From a checkpoint of a small transformer trained on Wikipedia.
Training: a variant of Muon for these matrices, 602M tokens, 4590 steps.
MLP neurons of a small language model. Each row is named by its layer, matrix (up: input weights) and neuron, and shows model dimensions 96-287. Each number is 128 + 32 x the weight over its row's rms, rounded and kept within 0 to 255. Numbers have three digits each.
After each neuron's rows, "fires on" lists the tokens most often at its 100 highest values on Wikipedia text that the model never trained on; "fires after" lists the tokens most often just before its 100 highest values on Wikipedia text that the model never trained on.

L4.up496:138138083108139125103160149212161183125154098111102159089146137111097190176146120127177178169118091174116083142114116180171198090067067126153148092132138089162092149160128125157118148116135158085151109111146127134050128121168152097196094104105149124130114160127117138117077162080082118112168101113162134082154088103092233199150158146142144076153143160094149157160146149135117140122129079111062112054143121125140132134117095141105123136167142156190135106193113102155130187144152097165109162134117177177153133171082201100074129213144122169123097111141121146124124134178129133068
fires on: "\n", " |"
fires after: " |", " in", " Report"

L2.up837:150103129195096063145173127085140151133138107107138167146097139122117170166091168070171183125112125137092096087130070081135139163112127109144159147101153138192090104086130125153109135206152159109127154155192171165106110094136095197164107197188121120199125103130127116207131101103157147119198101117156128091153166059144147093131133137164074083139098119156161066151153131126070078130174123127060115160101140170101123121154107147091163111165155109132115152111094108105126118079068150145109129129120117130145102119132194153092109121165124070091157077133140162110111115093152091096
fires on: " |", "|---|---|---|---|---|", "|---|---|---|---|---|---|", "|---|---|---|---|---|---|---|", "|---|---|", "ott"
fires after: "\n", " ", " %", " c"

L2.up1443:150116166109103140082174145130162152127035148131097138111140127103119145136189160152102130177126148130206162053136089143145098128070079169138140106129107103158146166175117144116135096108138116132123134117141147075095124102158133108109107160114128113102146148135116064145181096098107170104109167121131122123105126098119116158159170134172134191144155092137099131165137120171117139155104158135070100178120148135084187160102160175103090132131158142156119114119117111137113154181099168136106086133131148092124046160105173115162176144139169095043204140143149134100072118113139111110
fires on: " |", "\n"
fires after: " |", " 7", " 3", " 8", " —", " 6"

L2.up1051:134127117178101167115140135123096176152135109139146130118118101122079144129130126183121012165156129175107191097120082139013137118101178126099126103132150155154053121156170063162118142165132138091118105092189175171145171158067119080129141128116162150055126153092122068083178084159117199138116151150139126102059080070094141149091100135112150065116087132112106155091194123142080148099141059169141214127136114164177102113177102087118232109135092153073119104092113090136142167096143193152162113123075136167123207118158113151138132159161111120149115174131126175087156143092086109143
fires on: " |", " 3", "–4", " 0", " 1", "–7"
fires after: " |", " 1", " 4", " 3", " 2", " 6"

L4.up783:111135127131154142133126146137073152193158083101172150096148139098093090156179117150138136146144125086239119093081067122156107135086129078156160139046099126218133134113171119090129153126141150139139116109129121109101080115136092110098073128182082115149105130145138100173115097095105156116161124089119086116099126116150172139098169091158162139141064151099090152147122121110147133095151163141093122150149142154111125099117111138043143084153128153160132113178094134153103122142120115062158091112119186111085176092131178094112140183105104080157134162162058113126111073150133180137
fires on: "\n", " ×", " |"
fires after: " |"

L2.up1029:084160119163111148161199142136171144104123156116138120128156110152129104110106149100089135160145092075108102133157141191159094106121109095149122086180075131066093130138093132150118118182138133151185118184150118163120151171080154141139136150113133093103160184141164135112086116117147187135110112136129136135148129102180150166129161110081129153145144065131128060106158161136150127143137143153108098105149068177120184201139094079149178134125121100108167178128138154049167152142109135174172079103132111120115060091136139120123148098146152153186160187160126181131157137135190117165
fires on: " |", " ", " 100", " –"
fires after: " |", " ", " 100", " –", " 100.00%"

L2.up1751:119096173124129117148115157081076124080131168139084131116145093154092130212054112106081145189118144125155105108098133117038109127102122100159136115111137120200122103075128127125141111146146120163115198094151146170122136136125164178140123118134123122132129185173106116121132095157107114116086111081127125133141189059133161128158123067115113128106121186175143127161151094122140136116135091143120087123132123133082106178123106187131070130193091105123193147114142159092195148086138112123088218149151124150177130119180131117162086200159138146081101177155172085068125142079152155136
fires on: " "
fires after: " |", " as"

L4.up644:130213063090199157128146117144082149121144146112133078115075134124174166139160059110145130127162145120110149078123123141112138172162097080133104091154126149137116114129209120071127158172129098095120111183124088122177176174175122119105135133113125123122140150088120156119101071174127120153149121102168109159097136134119103079099168148120074080149160068122161128149153095109101124170140158071153135080159112081143080150166114174111100120135173063119109087136167137134156146153149219188128058146131142219116098160130127143189137096113119138079191148139077120101092181165180165095
fires on: "\n", "en", "it"
fires after: "===", "==", " ===", "===="

L2.up1409:148124122116142144187146099101159117124118131153101142139123113190136110181158135125123140152104121125119159235197103142070129145198117124185141133078149017157128101117135134193147148130164097115186144160164153130114146137093152133132026098134125193186136146135119242127181075071173144169103086072163148088100063105109069109128128121151117151149090126173139148146105103114082172094113079073149090050128184122077098133110105132096159155096065114115157173112159143106128120103141136131110123119124144135102131129129066100101151192222086147138166145158096113090160091131166138126
fires on: "00", " |", "50", "o", "8"
fires after: " %", ".2", ".8", ".4", ".6"

L4.up146:165126131049093128111131132072140141162114137089069099128130123147165077122134145117103129093120111139089121184109101153142141134173138145168158157147099145108132133150211145142086172173106157116080154167041131131131150134075144113164140103093076099139172138110169068132155071143141120086143130159151095153123092169084170132145128133134097188168118103151065143118174120126138078161109175125119130082150087081145102110108144160146115096150128146183140130073125094126111139142124173109192106132144105149179148170243113131143130127087135087143123181142165131162145130099104145210
fires on: " |", " ", " was", " from"
fires after: " |", " hold", " ", " Swing", " city"

L4.up1084:138069105136085140146104173094143128131148116103151135111143093138056110148126145117134051180158126127164140118128084091169074146107154156209161124125098127126155101093172163209129121120080133174110159246147159147150142144148095088078122136124136105138128120119133161142129103111160152116131148135075113143103112150071116110075172138115117177163117148117139128100192157161140097144104109076152147126092146145090093194140081103103157158128073114064104176155143127108123084128114140120132141158175253123134123138160123133123187114164153130145097172119042135134085059129160101100
fires on: " |", " 4", " 3", " 2"
fires after: " |", " 3", " 2", " 0", ";", " 4"

L4.up1344:117159130131163136170087079204117155125132125148156094109103193136185174100163162088161212142130103198156137150146123092142117178108108167156074101144169077132106102155128103168149139079170133131137160129138147152168143108170117099162140167139133107110161084147104101130091126073168156157123174129183134125087139123227147133126161139149150133157140151149082130137125183180157110095136099218068125135129147099113144079085085127077124114202077135162153107141125098123118095145097086143108104110117107092142101077113147214202182154126112076109145117140155168089112156100107060109
fires on: "\n", " "
fires after: " |"

L4.up582:151162118142156066137146167131148141199150075123104099116080141020096139109116096112102133108137080112161081116131116095118117068153159121136147124014168138157159121122103132143078134134163147064069135127111119149172160099133141136105136106179160128119150154172096152160079103131174176117142106115128107104099124110122133107121126129129088105086101154188145150109127146138199103036109120159086118124173132119106122147119178099135121112042123162144121079151125114172086102102090079148136086115141139153040105119121132156164118152141133136147129116112023091086148141116094092081
fires on: " |", " ", " 0", " 4", " –"
fires after: " |", " 0"

L4.up1701:157123104109134168143110119156124136099091098164105138105155107156144147188147091127116152142116151156081118151128091157167132146059110192145125134152150170188120139117064143141172149113092164127133145117152115163084097108157163124116105162182099119157081167122121096120120198120171138151157090130113126088148082120099121110157153127135122109133063108174146143176143226083075104075146123121155115123125176073118120119161152116096126100102099149156202140120133097113118104158090164143121114121147072160045115137102196149150100140121157159073082142113194138075172149196142127166
fires on: "\n"
fires after: "\n"

L2.up1441:104114098130201112104163153187125122102062132133164135117140157131137154063133118141157112147126179138149126125139115125151165155126122134120185151122140080094115126114119152155187149065091127144132219113165077146140145163179096138085138099153133068147131108211176149087109096076157110188092131076124093117102133161160129107098157141094126134197096075129115130149163125197105095067129094179053104136188171160145168129115135165119126142121151102136066126165158172094097132125150067134137123091153142163107110119153132171158188098104167132078128255166129125116107180119071107124
fires on: "\n", " |"
fires after: " |", "|---|---|---|---|"

L2.up158:119116111114197126153206192107119134111131098097183160087150201131138165196118107150202101121094132110136129090140141177133151184136109101080157088115102101143119112099171086108159147165085111155161131101126145109113126141121115113056092049170105055191063180091150133143129134149154146132182094137134108116159119111074142112120166117095083142164147131134066070119158148118146160116132119140112210181128142119132076170155194115137119112147053144111129186140148165108147178121098138093125126150168134161129119103127146082163051185100085091112164166161124166081129093114093131140
fires on: "-", "|---|---|---|---", " also", "1.", "2."
fires after: "\n", " |", "|"

L4.up1405:120162075116129116130132113139140077117143097133108141121097119146143173079164151100064131122092114056132141110131096193117099117179082123141147134096136146156128087131131132127141143185102190188170081159164082107160101174104095096087105133117148081144086141104151112126168129108100133148116144123152164121166099060126086129116134161140093069105124103173151169094125078110187127096166123154150133116147172134147134096116069141191138128152141097068195125092135108154113102092144083073160138129134165187097098138134173112123146141146112074153167150141110153196196102154116137095
fires on: " |", "\n", " the", "|", " Pts"
fires after: " |", " %", "\n", " by"

L2.up1319:144137076164180110115177154106139121184128094120112127193180175056158150123192077085103130085124175155148105138130119186072131099093123095125155147117091118095172103123107104148185122115129118086137146103118122106142171173150152073129161122119129121086161142119107069125134144150168137120072157103110164125123164130098083155169128135171148102156088159158155131150120133027141147162107086128166104103144122102103183130081127139110103154172077140065154077140127087125088114094157088137160142114125096204102063159159101107153179150096106166119127108159192148118100111158181145181
fires on: " in", " as", " on", " with", " to"
fires after: " and", " which", " but", ";", " However,"

L4.up159:145164156124098119127183154020120171150129079118212140111133090108152158137106129119172136172181191072144110111149108107116121126072061137105096132091141121096136119124127102063090178058139176174169148113083132156160165148095130150121160152131098132149122119161178143144180123085115122192176173076090164075127130138089132115092191147057102106148109116044158144057130118173097084156150155135023111135134120160129145122158144138184135171146150145136106070183114108103153107149121111129139162107134121151138166136127140146119017103123099105118100150137126106090117139125157093121
fires on: "\n"
fires after: " ===", "===", "====", " ==", "s==", "\n"

L2.up341:110130093110145147111142180126127097126125174083149090139125114117157152172100161080182050178167142103143137088163062144116158136127094212067128133129107162193123109124130157131126050179095206086153166101113164129099140131169185153080144077124113096067133124139068201123112119116070116153109087121158144089087075209135147110129152124105157202105135142158150058144143116120082127115135176110086168144140164153099126087103117132116087122074077146142114112155115075119114102139118190136154123111102150148128125116123092100187133156109163180104126126105084148133150128158164116146
fires on: " —", " –"
fires after: " |", " the", " medal", " a"

L4.up437:109130086126143152098111103121158113157146080105101201156154083131154120116199183129183123136106103148104096121102132147113138124125123109147136119152170084125178146120108137107117170146107117101156115103145123138117129082164091078130130147081099124155106152167142102125098092137096111194157098178183087094151085104099148171134144147149144110171117108077084150116132120117130153147102148093157172152168136155091119172096111170073129054197092149113157151167109101141142129148144122125156149074117177145172157152110178099055109126142111132106130133122091124130179126183164244108
fires on: "\n", " |", " Report"
fires after: " |", " 0"

L4.up447:151101162074191153141122152167160090158107095138075152131143128125073118089135122169151142099091093095122144110047097154148095152127140104155092105097151182102167171095131170090166165157134129181178106172091149192148147205084084056118138095150123112084096134145168095140149135159106128104115148078120119098104194074129140145128124129092143105174146171145110055084129155155064129182114126186139176131164164140129090115134096105118165154154149096066136197182139127063179095139136125127126152123105154119104139143126172151143110086109125105131101137141095092075145118125122087103
fires on: " |", "==", " an", "\n"
fires after: " ", "\n", " as", "-"

L2.up1989:087121159095086135151123106127152125094119111103121085112121113116127127142142145135120096110102131117129157130087139151122152136122138144158121095161110127120146094079177137117078159134104113164117191105100098145121143067065115149162128118175202120112146154171111129180153123141110120165125120200122069151132107104164162139055106125148099142135126116140175120053119111109182143178049189147140067067115149134066146112119107120130159138126103127059117134140151099077138126093137122168135221137154187136146153123140155140088060175141122134172145172147113072134186132129181094125
fires on: " ", " |"
fires after: " |", " votes", " Party", "|", " Votes"

L2.up532:127171136115133156077145131099219157150119096126088136107152174114066089151085122123116087131155184104110135081148144117080203119108092075090154139144130118117069146128147162105114168179154176152122124137130071143128209152130134087103128120160125100168165143086151122163188145145073155163108137219111062154146092061162179141101128168115165101101148112156153108119144157076156118140108127139164101132079146099167143116154125102139184139153102088131121135165149171193131174206142123182133197033104143142127130121128111095068079123131094130114173150098111138190134091097135070145
fires on: " |", "ent", " (1", "|"
fires after: " |", " Candidate", " ", " ±%", "\n", " 0"

L4.up1822:153100167149194125084215175187066120155120136139110106138071077130136118163161161176095091169130132163104111134174147071090157162141121134152116134155108142163112167078158072067131206119182156149150143098095115120173134169177204110148084107128100172103136166115137138127080087146137150207113121167174085094136144088095137107122154138143113137164115108107057126195104105129112147053159182066126155107179163094108106159122093147154181108068144100161077093133110166168196125095079226161153167038159095075116134156144153133118155147143079094133096107149137125105096119098109092126
fires on: "\n"
fires after: "\n"

L4.up1082:054143068093080174138118140182139117160087064145070180156204138120109115123164115149076146160104164101138162084141092122170120143107146126124180145148076049151115127135106136128125021111087092132166168109151125132100161122202067122150137068171135093149110148114148122113153121125119139148093104115121111109056119144122160094190185144128127158146068117112134182121110110136187081186109144143085151151138122182171105141166110103149132116163123073136119112151109106132091145154167146106150141067089155107173132138115138135130130115118105137125118159135144152154115099100133116147
fires on: "\n", " |", " 6", " 7", " —"
fires after: " |", "|---|---|---|---|---|", " —"

L4.up957:087110134154049131083151118106132153196115157180108178119143158145116119113147161135158105132132085145112106124128100151127105188102179112084145131096136095136123109134140104148115128212086132107168184148136122189120075183188189141062137137095075155074084088130131123110124092122109153166068126136154079112133069140068119138100116123186173164098131129073094154116159102126130122117138146122103130144205140078117127145143156145144142147110124095114107178128108093102131123151072112105168104167166159117120107121149138117158119109126105151117102156144145109170086187101166086185
fires on: " |", " %"
fires after: " |", " Candidate", " Team", " de", " V"

L4.up542:140151103095112136061100209098140151070212086128110153111081208135135139136119164101165144132137139124169153117135149116105164163196118101121094063139112122097118167194152075114182130111119147119060119100117071123093094126117128170110139154124160193073132148104136110138142201105204086107194116087137156088086118169127076124080100115110185101166145092100087111130145154104163106181142069099118155148107095161131117136123146141131148062120203163100143113101170122156178127133100130148155171086150112107153141113133116100129080066095095114181121092109113141144194096151199074114
fires on: "\n", " and", " end"
fires after: " the", " ===", "===", " |", "===="

L4.up731:112171153129151159147132081178136112093129095116133086093122148110132104175115167136129092169095142140149058108116097148128103133107167164139146097115086093112102070186165190153138101120112039145097109105145172072099147179177135097085090096135139097118192065172136126127110062126086179103159080160144143136137078111140106153072182166123173128110151127135136112127115079181113118176174129166152067195148190076125166159153108127113055136186122155150133201147131112163171117145148142148117150175109142125158114113178163137137076138200149129115155143150128111141177170131177096135
fires on: "\n", " ", " |", "er"
fires after: " |"

L2.up15:153123061102135134091155158140165107097203147096088139064146133116166191129192113149201116130084146116095096119108129138112175077130130072132093107103111109095154092146102165093169139141070178114123139114149091151128119123139176132136143086149155076059098147138155119155107139138083222097124077185191139124143143145150146085083129117128121114139193068154112080148145141118144133112090116156139132134138118161125109121187130123161113161127145121106191091075177097157145128114165115144088203164124113116102121089189124113093129124099127154114137123152146151175080170076124181135
fires on: " new", "-", " '", " \"", " an"
fires after: " a", " the", " an", "The"

L2.up625:119103096169192138112127152174118129167124119082188137143153124161108110116132122075148106183151107109100115213154177183142103112156119105119144175132083083148171085122154112128135026113089134149167155118072115098188163103057172187100137122147133199149128121143094114077173101139154111088128104149103111097105078168135141161113119098122119089114167123136121117142135129139074161147093148148126167172187129111174107138148088134114131133159123145115112196090101134136123091119092070146145141068123166108106106170126128039118115149125087127167141125132133171102113128116104164170
fires on: "-", " as", " including", "\n", " -"
fires after: "\n", " such"

L2.up912:123094109181116171125099148180167195137147066122107175116234123085124103113131185118053107120116156126166150093121084150139138149078138246117160169082142180125074165122100155106130118170133167139174119210124108191062108156118106135181119080152102123117190133102116135108102127064134162091094104103082161139098170113171128142129126161155117120170139091107075130094159136163080100196076140175057143172098122129089145112086108109103141105140157086175115180102101122161112105133118095087156133116154116122169122170100195120096195109098129151105156177118082141197134124153119098179
fires on: " |"
fires after: " ", " —"

L2.up396:148167104155112181140102166170137120121137127136056119105167175103172150139129069129150120087151080135163152127132125173110126166116097114112157119095164154137082116121142119125121160128113094139175126150121127099194101094197081163173108119119132096192131144127117197111110113135172135088175128174082109177092141115088134173110140170175143157098194112103168089120139107097108122149134108048185141134090139153172149163141060164105142160145075118087209110087141073161104109183043128079132130161150100137138115107175147113114097127125156129149155129204069156141138121139117090114
fires on: "-", "|", " as", " and"
fires after: "\n", " served"

L4.up563:105097078120128084128132120105131076165163103115084152173150144083132126153126165135124129165110141084115114170151113086129124065138127115182227119124126165105179118107118181109117116101137112119176149082157095148136156098109080119155099110106156125117103072128129149184155147104119147122138059154129141122159147091095142156166164157164171059110121083115162141115131127120136169158103142095092141132184139121120150155159166146165115103123174182057151127110099135120144173122160122110068149154152101199125168113152125085082104131169128117055132093146144123133168149125147132116
fires on: "\n", " |"
fires after: " |", " 0"

L2.up1455:136174105116118080121198105108031153154120186142138165115119167152137166140115163172065092135073198127142109134142136098130068115155050135147124128194062129185151097120132076194161162160131110200150131143151101149142133128159064154147166110146165104128132168052127143145165123158124102133156087134145145143149143161102137140124165098118117093099131088100100082101131167124145160125159120157126138122166150120175089126127116139121143137113083093110115153142136101152123137167119091097125162108101119129151118111149104168175088109091105155110119159074141115064096152106133143125
fires on: "\n"
fires after: " ===", "===", "==", " ==", "====", " life=="

L4.up1248:175097093177168182111151173094154184101085169125043097138103159129121135140070082063113132123102169121192056134106137118189092077131193139143098103163148131148112089089166154171109142148141139164028124116137110139111148112115113140128155131193122118133181156113145095067117151158162144085148174104128122113134118139202068102120109094115124150156099137150161041146170128217159147071123167111111163158124145133111209125159128134063176142084120178107154102124131076103148109154149180157127133147106150113082061135117113105135175103098141142161102146141071127134077090138094081139
fires on: " |", " 1:", "9", " of", " –", " J"
fires after: " |", " 1", " 3", " Songs", ";"

L2.up86:104169117133143167160081118186131134043115159134176137116163126083114154166104154152142146163163162130123169112193126141129063209146132128112166103149148105135128102110124118092133131082161113142123131104183120149109120109124108166099156128207130099199174186149140103139091122177193130109123087053089140110189136135141133115166140093117101196142057147096124119110099186100137106076086161112130179093123125106152120160115068138153112129095097130197110121155090158123178134089093098125075143081126115100133109119154137126115090134095102160130077166156145144116118103095084146149
fires on: "-", " backing", " vocals", " listing==", "==Track", " Length"
fires after: "\n", " –", " backing", "==Track", " |"

L4.up1551:106118122113108140092149154125050147156167136140045174036161181116093149134124144106169128113159099131149140134166127213143132096109126080083160119190046174144106063135140118130078164140145163117146122192085134162173108114159081144089155132135133145135125114186103167099112075106145120150116132105170072149132079111168082119171123115099160098148139102131132209143192126111140120181133107161128113103086195148081088097169049133143109186132102148129099124122096120096082092047061104133166115113107171141126124197155147111144112094102172154109175120158142092088116164115115115158
fires on: " |", "-", " %", " a", "|"
fires after: " |", "\n", " Votes", " %", " ±%", " Time"

L2.up1091:091146175126148169138105085146203130158101127093159117107092114187126106198107122187095091069137126135159119111135149153108132095093183176071145167142131094170136148130141093156074112086102123069086101104174182079127148152089175128124098098160127145119073113133141119148128113124165137157118138176133132151072128107132159125140088150055141130184151101162176092106177097089075166139110126102089136098179119151128092179140101126141115137130134138137148148111120140169168141128125175209125085123143079163096099126141131123126127175147112068145082146186174127139198163136136081087
fires on: " |", ";"
fires after: " |", " Votes", " W", " 30", " 82"

L2.up208:103086155120091107171167173108130164176100057132180163108139110111137112129148111089203098185136125119061149078122127170124176172177142175119134107118141135172104149129135222144164093128124109077194140110183150136133148140146124088102107120130098077139097113092173203094118133177151164130020104127182146142132144057128129099137106146191110073129108100167121115095153151122097124186090097126132125185106118185188131046116145102159147114100119104126173057089166141136167152082166103158135183141174131141149161134131133110097133114086135113177147162156165113161152110130106136118
fires on: " |"
fires after: " ", "4"

L2.up1597:123165118150110139148099099160156142114160057102110134100154038162126123066158207076118149081103144143105118140104169148124104172171158149105091134139109064158092091131105129218104123115122088170188180158141107146118107080152152154079133064157120122135179151182113120118162070112115157126160119112085086083092071213167176131085105146086144129145127123125121096089128085235128132126088157134112157104155117118117104122161115167083135124186080112120124150126139102140085146128127106144114180161106132133112124150223217139130119177098117154116140157107039150145110101082091123097
fires on: "\n", "|", "-"
fires after: "\n", " |"

L2.up785:084147092112101087164139195127118152084108128093127084135098137184113120216128119172154126085124128103064128098139081110158178130127123117118111111179149144123115141133066079160116180083098147139103150189133154123089116183099114105088144061075096086084133093105110124125075147070133156115091174123143171072145154154121136160100158124090112147158100114116133142139160169133078077109146124117118123178108134141139185095120173112134094077161099119079179132141152118137148114106134180163135118166167080144046144125152148151110161154106143130098108150175160158128125102122109136125
fires on: "A", " (A", " \"A", "==A", " (E"
fires after: "\n", "M", " |"

L4.up978:133136081105140154073128099167091123191133095121136102113128180123115097134213152132146158115090131101165129114131157143187105116155105138112165061025162124160148153112171087132098152135148175094130144129151106149042113125180114109153113133107133163091114081094145139080079106110102148130143141129125108109113134114128150139138189105138152124147103132115069160183107135169167113180138125175151155139096022138113112130125167124115206091137140125125199150096118151151156134160184039124156125095106137145202201172128159070115155147171107143106127134146118143136121076098191118103
fires on: " |", " —"
fires after: " |", " ", " —"

L4.up588:078073096074094114115155163140146182141125110089188195093123122160108208133177129145116191119144121142134118125104099168133089127179076101110076100159147054100129146129138164124105145074166164182139168121127094146102154121138147142099138139117093124039127151100108142113130087132138133125148111059138118138156104160155140102146119160067157067129131190037163136113144146092145057085084148136094153122144077156133095053169090089087135133102103168109151106128117165139173144119167150135197172122076104109155105112123137126140145067078126088173139086199142112154141125128220174158
fires on: "\n", " Other"
fires after: "==", "===", " ==", " ===", "ography==", "\n"

L2.up799:111106121214131146095146185102141126140180113133143151108150128217137121179077143143113123102145159169131122204140150150075123209118128080147153114131149063186115147147152152104154140139073155104109171131173145128174175136120110157095117117126115139172145119141119126098155144132141121118122119114130113090160110116054146109089143101149118056156054111155092119090078148137138126106162128073144106142182094114122034121114134122160195163157184127159078195106134095157090099059115136157149206082146090129161109134119125131127097130121142089122117103153131139135085136128166195179
fires on: " |", "\n", "|", ";", "-"
fires after: "\n", " No.", " Title", " Party", " Date"

L4.up1746:175151111148148172147122130112138190161170109054174065112163058129144153089113128158136195184138166151177151115160147131144206124209132112078151131137159134120083138106126108126153135162173118135127120091104104166164171140130147140088163128123132170084095158141114146096145170067057107083152163109130149130098138150120138124097073133128079119166143092109159184116145120132180130109101124078176131155121122133123109088173112174132094093149104033146087136192183123126135159161174149081116090164150160161130111095164132095200129122152206127133140184100112105115121131116172112148
fires on: "\n", "n"
fires after: "==", "===", "====", " ==", " Quarter", "s=="

L2.up689:181119063069133111164124118103144146132103113125126176115165130088151119103148217090120117127130140167151121109062137149165114093104147171171138112141104101128163074116153127140154122089129078076154201095143151121085141130095059159114138139118148102049177128184103100200115111043116106126124123114138103079101100158138127144115139131123135151172148122144127166153150132155111137106053139141078136105151094096156110133146115108109169133187149113136114147181161143109047160168135055105094162146161134090143162091117192200104181114084105118182182118163043127135138131048074093101
fires on: "\n"
fires after: " |", ":"

L2.up124:102169137164137126076175057150096139128111091124130146157095099115166080098162120072062130151120144128183128165181133068153161117128059121182215080112149123168148155136156141153216122126124154070111093129134116131176137164157135152168131142152148108090091148051162164127139170087149115188160124115111177155127155151135124126132127154157141115102112089102108085120133104111133164098084125131095112080144084101153127137107123110139088072142128043158125119128113129166141210194137091118132108085138121062147145114145169180142111085095173163092107107173146105185111145111126117128
fires on: "\n"
fires after: " =", " |", " life==", "===", " ==="

L4.up717:129089109100112139141108132159106130151096097090128155153008135104153164063129205099049134119051092150144124147180137077153106144111103168137124114163201114158106137156123140125171138096138093103171149131134085087084087165118119151098151101106199147112134123131109115160154065097153098209043092166114105088099130143131120093094100122079158108107062160141100109170138109124138148152153145077132135128155173104211126142104119061112162130164092121123120116112101069152167124181163075139114125045118118085108129091095129082181149114152173114170143100077154101097068093095141148170
fires on: "\n", " —", " |", " X", " 6"
fires after: " |", " —"

L4.up44:100161113066205125129037103181146104167105151151183178135064104115189152130165161122117129146101129130102049140148099089090172113102107127113098106129165098181147138040154090108127201120106133128127134089140149109138128105166121060142106179067146108168114149146161069113097157138135125216107084096173077092059106075135162162078120126143146103103136095082129168141114118164139204167111084097122119129142172114106092109115108144099090047145138125194149124159130112136127136177153080108131144104127151129160117130084176088076109170152151165109121164135097114129118089149146176118
fires on: "\n", " |", " Center"
fires after: " |", "et"